{"positions": "rope", "rope_base": 10000.0, "attn_scale": 0.125, "lr_head": 0.0083, "batch_tokens": 32768, "seq_len": 512}
MLP neurons of a small language model. Each row is named by its layer, matrix (gate and up: input weights; down: output weights) and neuron, and shows model dimensions 32-95. Each number is 200 + 20 x the weight over its row's rms, rounded and kept within 0 to 999. A neuron's up and down rows have the sign that makes its largest values positive.
A block is one neuron, or neurons of one layer that tend to fire together. After each block is what it responds to, as a language model described it from the Wikipedia text at the highest values.

L8.gate15,195,226,235,214,206,219,218,210,188,160,192,191,165,214,186,162,191,186,186,198,240,185,213,180,218,165,262,177,166,193,203,201,196,181,198,188,214,180,211,173,204,203,203,202,173,206,205,191,173,256,203,213,231,224,193,201,219,180,204,219,203,183,190,187
L8.up15,183,210,210,155,228,183,209,214,187,184,207,222,222,147,197,179,231,190,205,201,196,167,201,170,218,219,188,149,187,181,179,192,203,208,206,208,183,233,174,175,208,184,186,189,210,217,217,218,216,193,172,188,160,205,216,147,207,194,203,178,199,162,199,185
L8.down15,203,191,226,179,211,173,198,180,213,195,179,211,161,215,204,214,199,166,196,165,172,222,195,176,216,198,177,239,171,212,205,231,189,239,203,182,191,184,178,219,188,205,202,185,210,178,193,176,162,211,161,212,227,205,206,181,215,230,189,218,231,234,220,179
Description: Predicate start after subject

L3.gate68,180,199,176,213,201,228,238,201,188,179,174,230,173,185,174,219,226,174,235,180,204,201,197,232,189,218,189,182,219,170,199,176,186,173,226,207,192,202,219,205,208,188,218,214,222,198,154,232,217,228,204,200,208,225,194,214,202,236,223,204,225,189,213,257
L3.up68,188,220,185,206,209,211,183,205,183,194,206,209,213,203,233,194,178,190,229,183,209,196,200,227,191,193,244,225,173,190,206,195,172,167,235,225,214,219,182,178,221,198,201,226,182,205,212,235,212,239,180,222,220,220,178,206,189,236,196,173,163,199,203,191
L3.down68,188,201,232,195,203,199,200,193,211,202,236,176,231,177,250,189,213,187,183,226,252,222,178,191,184,195,220,218,190,204,196,231,192,217,192,147,198,223,179,194,179,230,204,193,192,223,222,185,187,169,221,168,176,213,198,192,204,210,178,217,190,210,165,184
L3.gate190,247,175,183,201,198,218,218,206,204,188,185,184,217,222,181,190,206,189,206,196,202,188,210,246,203,227,248,208,181,207,196,152,212,183,184,202,221,164,209,211,215,194,246,198,203,198,223,182,184,185,169,249,203,153,184,177,196,206,209,192,186,169,173,165
L3.up190,198,183,164,200,258,189,213,207,209,216,205,148,211,223,219,209,216,207,161,221,199,185,208,228,192,206,236,217,168,205,226,215,147,181,188,189,181,155,205,214,178,193,212,202,206,195,190,225,216,223,224,234,183,195,211,211,171,236,207,188,191,196,216,188
L3.down190,161,213,208,184,195,191,216,195,194,182,217,188,191,194,226,194,192,210,181,215,195,219,203,188,210,165,205,190,188,182,201,274,168,208,207,219,185,252,205,181,192,210,169,199,204,196,189,226,199,229,200,148,193,247,240,215,209,198,196,182,217,223,236,211
L3.gate364,195,223,186,202,181,229,177,220,209,209,186,189,172,200,185,208,176,221,223,164,204,191,203,225,220,210,214,210,175,182,208,221,170,219,195,214,216,215,191,154,204,189,181,205,180,189,210,163,184,186,203,230,221,179,184,216,178,189,179,192,190,181,201,144
L3.up364,223,198,169,202,222,238,227,218,163,205,193,172,207,232,230,217,186,174,185,234,231,185,194,219,198,169,206,204,171,209,184,217,195,194,184,210,190,204,200,168,218,151,150,201,204,206,246,220,213,201,237,251,198,177,202,213,222,224,221,224,180,197,202,194
L3.down364,196,179,207,221,223,227,206,226,180,174,219,211,239,207,227,217,213,163,150,259,233,181,202,163,191,168,199,185,173,210,199,221,226,186,231,201,204,187,193,194,203,199,193,192,218,209,204,200,209,198,193,220,197,207,187,201,217,209,222,223,189,211,170,221
L3.gate392,190,228,180,183,242,222,224,204,190,244,220,205,208,236,205,196,192,210,203,192,224,209,182,244,200,175,205,212,205,204,238,138,189,192,219,185,223,179,206,205,203,201,187,173,208,197,189,210,200,197,195,259,221,204,189,218,186,198,212,171,208,198,196,211
L3.up392,214,196,164,158,238,243,231,177,186,166,216,217,216,226,193,208,216,188,204,192,240,190,152,236,214,187,204,243,204,179,221,168,157,171,227,197,172,152,193,184,191,198,174,206,192,216,203,212,199,191,191,241,207,189,194,220,194,199,209,196,209,192,214,202
L3.down392,195,183,197,212,179,209,185,191,216,175,186,188,205,168,185,212,190,200,203,189,198,196,207,165,209,203,177,202,192,194,170,263,218,211,178,183,196,217,164,192,208,212,201,230,204,230,192,194,183,220,195,158,191,248,215,199,202,240,213,216,172,195,189,176
Description: Initial abbreviation periods

L5.gate32,193,206,223,206,178,250,225,193,175,163,205,191,194,191,217,187,189,176,233,195,230,203,142,209,230,200,224,213,210,212,199,197,185,207,232,194,196,214,201,187,206,183,227,222,218,222,249,200,176,195,189,220,220,198,175,177,213,217,230,199,216,193,206,206
L5.up32,172,224,168,251,233,222,195,173,193,186,192,153,230,183,181,183,186,205,202,186,169,220,201,216,175,204,187,200,179,231,218,170,171,201,204,216,192,222,176,169,220,190,224,223,195,215,190,161,208,200,194,204,202,209,177,196,206,212,197,201,195,189,216,210
L5.down32,162,194,213,214,207,222,209,207,228,174,227,209,211,202,234,177,186,204,204,200,176,213,188,221,228,202,177,167,211,239,198,180,229,259,213,201,214,175,197,174,233,202,171,221,194,175,185,201,200,174,190,249,189,183,171,203,195,206,189,197,184,176,216,211
L5.gate50,198,193,168,214,178,205,180,196,217,176,188,172,180,197,206,233,224,207,160,209,205,171,194,203,211,205,218,186,213,221,175,225,185,223,223,196,186,184,159,190,198,221,216,222,221,211,197,195,195,203,210,166,203,185,202,195,236,185,223,224,177,191,215,224
L5.up50,218,236,187,191,180,233,208,220,216,184,157,221,235,214,182,195,211,203,184,215,215,213,211,181,203,174,202,245,197,231,234,200,208,203,192,224,201,208,177,165,196,206,207,197,218,196,190,212,173,180,241,195,195,212,195,185,194,196,208,223,240,209,195,200
L5.down50,186,176,192,179,232,142,154,187,191,198,220,183,195,175,207,203,226,214,206,189,159,198,212,195,181,247,188,202,218,168,185,179,180,215,188,181,194,198,213,190,191,191,199,203,203,206,219,195,212,185,203,194,217,190,203,219,187,179,199,200,170,196,205,201
L5.gate125,219,196,218,197,242,218,199,205,220,188,173,188,191,202,231,247,181,185,185,216,238,189,196,196,191,209,241,205,182,249,229,210,204,152,225,209,189,185,166,221,195,206,225,191,203,179,201,199,168,190,192,208,207,191,191,208,202,228,239,204,180,224,212,232
L5.up125,212,204,213,203,201,241,192,223,202,161,189,192,188,209,226,221,205,209,205,199,208,159,182,169,200,192,211,201,186,219,188,222,181,202,247,198,192,189,173,206,200,196,164,245,196,217,234,211,187,206,185,194,185,193,222,204,235,192,187,217,187,217,199,172
L5.down125,210,206,228,182,190,208,186,205,187,229,192,182,178,217,219,235,242,225,185,175,189,213,179,182,204,219,166,208,155,194,178,217,213,187,170,233,207,196,241,204,184,212,222,220,186,205,180,215,176,212,201,211,204,207,198,205,200,191,206,182,195,190,195,193
L5.gate141,242,237,239,241,209,199,200,237,212,193,208,205,184,236,221,214,218,234,225,207,197,223,188,220,162,223,223,186,191,189,198,191,202,181,208,213,235,212,199,189,242,211,221,219,178,181,208,201,191,211,208,197,182,203,178,257,191,186,187,205,198,186,198,183
L5.up141,199,215,184,222,205,216,247,184,209,228,170,199,211,256,188,204,194,167,205,209,205,183,207,226,185,169,243,210,213,189,234,183,175,230,204,188,157,199,214,193,258,203,206,220,157,193,184,217,210,209,203,192,186,202,220,179,189,210,258,219,198,211,218,141
L5.down141,185,214,183,133,202,210,191,195,173,211,221,219,194,188,181,200,191,187,199,212,214,211,214,195,235,204,182,212,195,192,201,187,206,225,196,187,177,181,157,217,157,204,177,179,231,215,202,196,208,181,228,175,220,231,195,163,210,228,191,183,192,206,193,208
Description: Table header delimiters

L8.gate193,178,186,198,178,222,216,202,186,210,203,177,209,197,175,218,241,222,198,161,211,224,219,209,195,196,206,204,221,203,188,190,226,219,179,223,213,231,195,237,175,193,189,234,209,236,183,197,203,194,220,202,226,198,207,204,187,216,198,213,196,211,197,194,215
L8.up193,162,223,198,194,200,239,196,179,191,185,195,207,213,191,160,214,173,205,255,214,178,196,197,195,201,197,192,149,169,184,197,204,179,194,187,206,194,185,191,212,219,190,183,174,180,188,225,182,243,204,206,200,216,194,200,185,186,180,208,205,185,206,197,176
L8.down193,223,202,191,221,209,185,175,209,191,246,202,184,164,191,226,192,216,216,172,230,226,203,218,208,175,230,183,234,208,183,204,208,192,196,177,239,180,206,174,202,201,247,187,205,205,208,216,224,184,202,164,157,182,234,190,182,215,195,197,188,223,209,220,218
Description: Period after initials

L3.gate37,220,203,200,203,180,177,192,166,167,222,179,179,166,212,199,208,223,201,214,221,222,181,198,199,205,181,192,170,202,189,193,180,176,230,208,214,251,203,170,192,211,163,193,180,191,199,203,223,209,209,194,209,232,193,211,222,192,190,193,189,202,199,191,194
L3.up37,183,235,186,187,181,211,188,196,190,218,217,212,198,225,207,194,168,185,188,174,202,179,184,210,175,223,226,190,159,183,207,198,212,197,210,211,187,222,219,226,235,198,173,211,208,203,225,204,185,158,202,182,208,221,222,190,181,214,223,237,205,224,171,200
L3.down37,204,181,193,198,221,223,188,226,212,214,211,223,214,207,174,197,165,181,213,155,196,209,204,203,174,213,206,223,182,206,210,210,237,171,192,203,178,238,235,215,202,210,185,233,206,186,206,193,189,143,205,172,201,186,182,189,191,223,226,231,222,206,197,199
L3.gate157,199,190,167,187,219,245,203,197,174,220,188,183,212,206,171,220,246,218,220,257,171,211,189,183,226,197,205,184,204,217,217,178,177,177,188,148,249,185,217,197,239,190,225,217,179,185,220,193,170,214,206,205,221,178,215,216,207,199,195,217,180,183,225,180
L3.up157,189,186,194,187,210,181,204,190,215,191,208,206,183,190,199,214,225,214,203,186,188,147,188,209,236,206,204,176,189,227,178,218,202,206,227,158,188,195,207,179,218,165,149,202,218,177,178,196,201,183,174,200,204,220,216,202,182,195,179,205,184,226,209,202
L3.down157,195,213,203,177,200,166,193,189,220,168,200,193,182,188,234,183,193,170,173,157,198,155,172,218,203,172,204,188,200,190,195,201,194,232,230,237,167,220,208,195,188,199,172,206,214,203,183,197,216,182,202,211,181,215,188,199,191,205,174,173,195,239,195,246
L3.gate200,211,206,187,208,199,221,179,206,193,177,189,227,195,214,210,211,218,226,193,206,195,232,177,229,216,206,212,223,231,202,190,176,220,198,227,208,192,206,191,164,221,230,247,212,198,205,215,180,221,174,194,211,196,237,189,196,224,205,173,201,175,180,231,157
L3.up200,197,206,226,209,224,230,196,199,221,200,215,198,230,190,169,201,231,177,171,193,251,169,199,262,208,214,226,226,215,224,184,202,206,212,203,201,194,213,192,194,201,219,196,236,167,166,208,209,230,198,207,198,230,240,194,195,211,212,233,182,202,209,184,207
L3.down200,191,175,219,193,212,187,208,198,238,224,194,173,229,210,181,190,215,148,219,182,235,145,227,196,196,164,205,201,184,198,189,208,199,204,190,186,213,199,193,210,174,191,148,199,186,189,196,205,194,233,204,184,203,189,215,211,180,219,239,193,215,215,172,244
L3.gate339,221,195,200,210,215,202,177,179,216,185,172,202,189,199,203,196,189,225,227,199,243,197,202,246,185,206,219,175,166,178,204,161,186,188,204,202,202,188,210,194,216,189,209,222,193,218,190,221,197,212,209,234,193,221,201,197,187,169,203,184,231,201,197,202
L3.up339,191,167,180,192,190,190,195,204,200,177,220,177,193,191,195,225,212,180,208,230,203,190,191,265,215,191,202,217,189,167,222,163,185,199,217,214,159,198,168,221,237,189,239,198,214,195,215,189,213,209,214,179,217,192,225,172,248,214,202,196,227,205,213,216
L3.down339,189,199,215,181,169,196,228,185,200,179,233,176,226,190,226,205,200,196,197,216,171,238,191,216,230,216,186,220,206,164,202,202,212,212,207,223,208,245,183,217,214,214,224,210,227,185,217,196,178,222,187,144,182,171,212,192,215,189,199,220,213,181,191,206
Description: U.S. period, World events

L3.gate80,198,175,169,182,184,177,198,206,198,151,192,197,154,190,194,241,219,210,197,178,185,215,182,203,203,229,203,169,206,219,189,205,222,206,180,191,202,199,204,250,214,215,212,191,213,210,207,164,213,239,187,218,173,179,220,184,188,200,171,182,175,176,213,204
L3.up80,174,194,210,199,171,189,204,223,216,218,179,221,186,185,179,200,224,190,173,198,227,168,174,206,212,201,203,178,225,228,196,208,225,217,203,172,184,187,227,226,191,204,179,210,192,213,193,191,221,225,178,215,192,173,191,195,162,204,200,200,209,197,188,226
L3.down80,184,241,221,188,191,207,215,227,202,237,180,213,223,212,206,185,224,194,184,233,220,160,186,208,207,165,188,188,226,236,203,182,203,222,220,191,180,214,191,179,218,204,150,221,188,195,183,251,230,188,194,188,219,198,177,221,176,203,217,215,206,220,161,239
L3.gate125,230,218,206,198,223,187,206,190,176,186,207,197,191,177,200,213,177,201,202,221,214,210,168,189,239,221,196,193,178,225,191,165,210,193,229,159,187,233,208,200,215,200,219,211,182,174,157,197,210,212,205,196,198,225,214,227,207,181,243,182,192,195,159,226
L3.up125,222,206,181,207,211,168,232,199,186,193,204,194,170,202,200,223,193,174,183,179,167,198,204,229,181,203,229,222,198,201,168,218,196,203,196,228,174,216,172,190,201,226,198,162,181,219,222,162,233,219,251,211,229,194,231,190,223,241,206,210,180,208,168,192
L3.down125,192,232,197,220,153,180,234,195,214,208,209,194,212,196,260,216,220,226,222,197,180,186,207,211,185,196,188,191,208,198,187,194,199,217,186,216,178,195,145,175,179,209,202,199,199,198,219,210,202,186,237,243,235,166,204,191,208,202,201,225,171,241,190,229
L3.gate175,182,194,204,204,190,213,215,189,159,183,202,190,165,205,155,218,173,209,229,204,181,231,163,221,213,221,189,202,185,180,205,197,203,222,189,163,192,210,228,183,196,255,159,230,156,209,210,210,190,198,196,180,161,154,200,176,189,177,214,178,189,208,229,218
L3.up175,224,210,203,197,186,216,204,218,176,159,217,203,166,179,185,195,204,178,186,188,168,230,183,229,195,203,196,231,169,200,214,184,208,214,183,170,203,189,196,181,201,253,199,233,160,205,201,194,217,234,207,194,221,155,212,189,184,230,167,162,242,204,219,173
L3.down175,218,221,205,198,213,209,200,198,217,210,194,208,220,210,244,193,226,212,178,213,203,160,255,173,177,204,226,180,226,194,169,195,200,185,230,246,190,196,189,235,217,152,215,196,245,186,196,190,202,201,203,211,209,236,197,208,219,220,210,219,212,207,190,172
L3.gate321,188,177,186,182,224,172,226,190,199,162,182,197,181,200,197,180,206,202,211,222,207,178,179,230,189,201,213,191,204,169,202,207,195,205,160,203,190,200,170,208,201,231,213,181,213,221,229,164,232,182,203,224,210,223,222,207,222,197,207,154,219,174,201,211
L3.up321,197,176,214,212,219,202,223,197,197,196,205,194,175,193,190,229,249,210,193,187,180,167,233,210,180,164,215,195,233,203,175,215,212,178,175,184,195,213,203,189,201,239,168,167,181,181,141,178,215,204,224,215,216,197,236,217,182,201,194,192,192,205,215,223
L3.down321,210,198,198,236,186,227,180,203,195,219,196,205,183,168,206,214,240,178,198,173,205,191,226,189,188,170,200,203,211,200,185,189,203,161,195,167,208,204,225,196,187,210,167,211,194,190,146,204,215,219,208,226,200,187,202,230,183,214,189,227,165,192,223,211
Description: Main verbs of motion and change

L5.gate72,227,206,159,182,184,211,223,223,229,198,202,173,189,199,208,235,210,165,198,211,199,190,207,177,206,179,150,195,233,201,177,194,210,214,180,221,190,160,199,220,208,214,189,190,187,233,222,220,239,242,168,168,192,213,232,203,217,237,212,211,189,201,180,185
L5.up72,223,193,189,198,176,209,193,201,223,220,182,226,173,174,207,200,194,193,200,176,183,205,192,181,222,167,220,212,184,163,224,180,212,205,204,191,173,182,209,211,197,208,189,230,225,223,194,158,270,237,199,219,205,196,202,153,179,191,239,177,220,166,240,180
L5.down72,194,207,190,227,206,190,220,218,199,168,219,201,205,230,188,235,205,210,192,201,210,193,230,239,185,201,198,210,204,247,186,212,180,204,154,176,210,239,216,203,217,195,227,190,196,173,215,221,206,194,198,193,188,213,200,235,204,210,150,219,168,217,185,199
L5.gate161,183,225,165,173,179,198,244,176,196,164,216,207,189,182,184,160,204,168,205,201,188,173,178,171,205,196,167,230,202,224,195,206,208,195,204,191,179,193,195,208,202,247,207,220,194,189,211,224,214,201,204,194,197,169,209,182,183,208,210,228,218,228,207,163
L5.up161,220,229,175,193,170,197,199,213,187,222,225,231,204,197,191,185,217,221,194,198,200,178,208,215,203,178,195,166,158,200,170,203,211,219,198,210,208,214,196,212,218,210,182,204,211,216,196,210,183,211,166,219,223,216,214,188,184,195,213,247,215,193,144,171
L5.down161,192,213,210,216,200,199,189,213,202,179,218,177,176,211,183,201,201,203,213,207,227,212,172,184,205,194,187,212,248,167,220,214,233,190,227,213,197,205,190,202,174,208,202,215,203,167,214,172,214,197,210,226,191,180,222,191,204,208,207,191,194,214,216,240
L5.gate355,197,183,199,229,188,201,205,169,174,212,228,213,197,221,185,175,223,204,194,200,169,195,197,182,210,185,177,192,194,208,223,207,178,212,168,231,222,234,222,215,227,214,210,201,174,173,217,216,178,216,231,230,197,195,226,219,205,217,192,210,205,205,223,205
L5.up355,216,196,172,201,177,228,247,147,172,213,196,244,203,181,188,188,205,216,209,208,193,214,229,195,223,185,213,230,204,209,226,175,173,161,217,172,202,232,231,204,225,232,177,219,193,198,215,220,200,207,235,190,214,189,220,203,197,218,216,198,210,226,227,197
L5.down355,205,222,199,168,227,179,198,231,210,197,181,211,162,188,184,218,222,218,203,193,222,216,202,179,214,199,212,206,183,196,166,187,210,200,220,173,163,204,199,166,215,207,185,215,216,238,194,178,178,203,208,172,180,153,196,175,163,197,245,185,194,187,192,185
L5.gate446,187,208,206,176,171,218,210,196,240,224,214,229,246,172,203,183,205,192,202,175,152,195,217,189,199,194,167,201,179,191,220,163,207,233,187,213,160,201,233,210,207,214,234,205,195,219,208,253,204,193,224,200,216,214,204,189,209,190,190,189,241,221,194,150
L5.up446,173,193,223,170,205,224,212,194,179,204,196,247,215,171,216,179,232,180,171,219,201,174,203,161,195,206,180,224,178,220,243,202,189,207,219,219,163,212,207,231,207,196,189,215,168,179,196,192,213,189,252,217,189,185,171,181,209,195,199,195,216,209,200,186
L5.down446,236,207,218,221,197,207,182,237,167,184,218,187,179,207,208,221,173,215,205,211,217,229,190,193,184,169,213,172,204,214,208,226,209,186,209,205,223,184,182,183,218,200,182,176,195,209,193,160,185,167,183,235,166,193,164,194,174,208,218,208,182,205,222,206
Description: Past participles and verbs

L5.gate11,187,203,196,178,214,223,202,196,205,204,210,209,205,187,208,181,206,179,186,206,215,214,244,197,162,176,210,174,202,201,199,177,187,184,221,183,256,187,172,179,209,202,233,204,176,238,191,190,210,188,196,170,197,214,179,175,209,204,190,175,213,161,216,207
L5.up11,195,188,185,215,204,185,195,176,198,197,242,198,183,198,210,203,169,204,230,164,205,194,190,206,211,181,210,182,194,195,192,199,181,176,236,190,227,185,220,196,199,156,192,176,203,219,187,199,199,208,245,190,215,224,184,262,162,220,210,180,205,212,246,169
L5.down11,227,165,201,216,216,201,192,195,188,220,203,200,189,184,196,156,224,200,184,221,185,151,194,237,234,206,193,190,203,165,184,241,214,173,193,195,157,213,206,215,181,225,171,210,236,181,215,210,201,211,208,212,188,200,168,197,234,186,201,212,184,213,215,154
L5.gate118,221,178,199,208,226,218,177,174,218,182,214,188,233,234,203,170,197,235,199,194,203,204,168,231,225,195,171,169,187,195,225,223,208,181,240,211,241,219,165,220,182,192,220,233,211,177,207,217,220,218,195,235,186,189,173,189,196,206,237,206,187,175,180,184
L5.up118,184,196,190,182,208,241,226,217,203,183,209,222,216,245,194,169,206,195,180,228,182,226,186,184,201,200,223,240,183,213,219,193,153,187,197,158,216,200,203,235,201,236,201,184,224,220,209,205,183,183,225,258,194,249,154,196,209,230,187,186,216,180,219,160
L5.down118,162,192,211,168,213,204,173,214,193,191,208,239,202,214,226,189,184,188,207,214,199,215,220,209,178,185,203,182,208,198,201,210,208,217,176,213,207,214,180,195,185,253,208,197,222,188,178,206,170,169,215,229,196,200,244,168,183,213,177,197,165,164,184,189
L5.gate250,163,192,204,198,191,207,235,185,200,218,207,217,201,202,213,172,204,204,194,248,190,238,225,241,170,207,173,187,201,196,200,209,187,200,202,215,217,192,200,182,201,241,186,242,192,184,167,218,181,211,205,221,231,193,204,203,198,199,186,217,179,166,195,180
L5.up250,196,217,157,214,221,180,175,201,187,201,195,195,220,195,189,193,201,171,205,219,205,185,179,229,231,201,193,162,203,202,227,197,174,175,201,209,213,191,178,187,238,184,197,232,225,208,240,194,196,180,166,207,168,185,183,215,211,205,186,212,210,194,189,187
L5.down250,206,186,149,200,195,218,202,163,188,226,200,228,216,211,210,200,214,234,207,205,204,201,215,205,170,189,169,175,189,180,187,228,189,202,204,199,199,183,194,235,183,243,212,196,174,202,185,196,232,212,223,184,244,208,224,186,205,216,199,181,176,197,226,178
L5.gate274,184,231,199,187,175,183,194,233,189,190,167,194,178,177,202,232,203,166,217,205,208,217,195,227,222,212,189,184,193,199,184,211,193,174,233,176,207,150,195,196,199,223,207,208,196,214,221,198,190,218,177,206,212,192,193,185,194,184,199,211,177,186,182,230
L5.up274,175,208,206,174,211,208,229,200,238,223,219,206,203,151,226,210,214,187,167,219,179,249,186,202,184,174,216,206,206,184,196,176,174,173,186,205,210,186,202,160,175,220,209,134,182,213,183,192,212,179,216,221,226,206,202,212,219,194,223,213,183,196,172,196
L5.down274,143,203,214,207,171,226,204,222,155,183,182,193,206,219,166,195,213,195,186,209,201,185,206,188,212,182,214,177,243,195,201,217,178,196,198,196,197,189,190,232,197,223,237,177,205,164,219,186,193,226,184,201,211,159,187,208,238,211,212,175,197,185,186,194
Description: Abbreviation after initial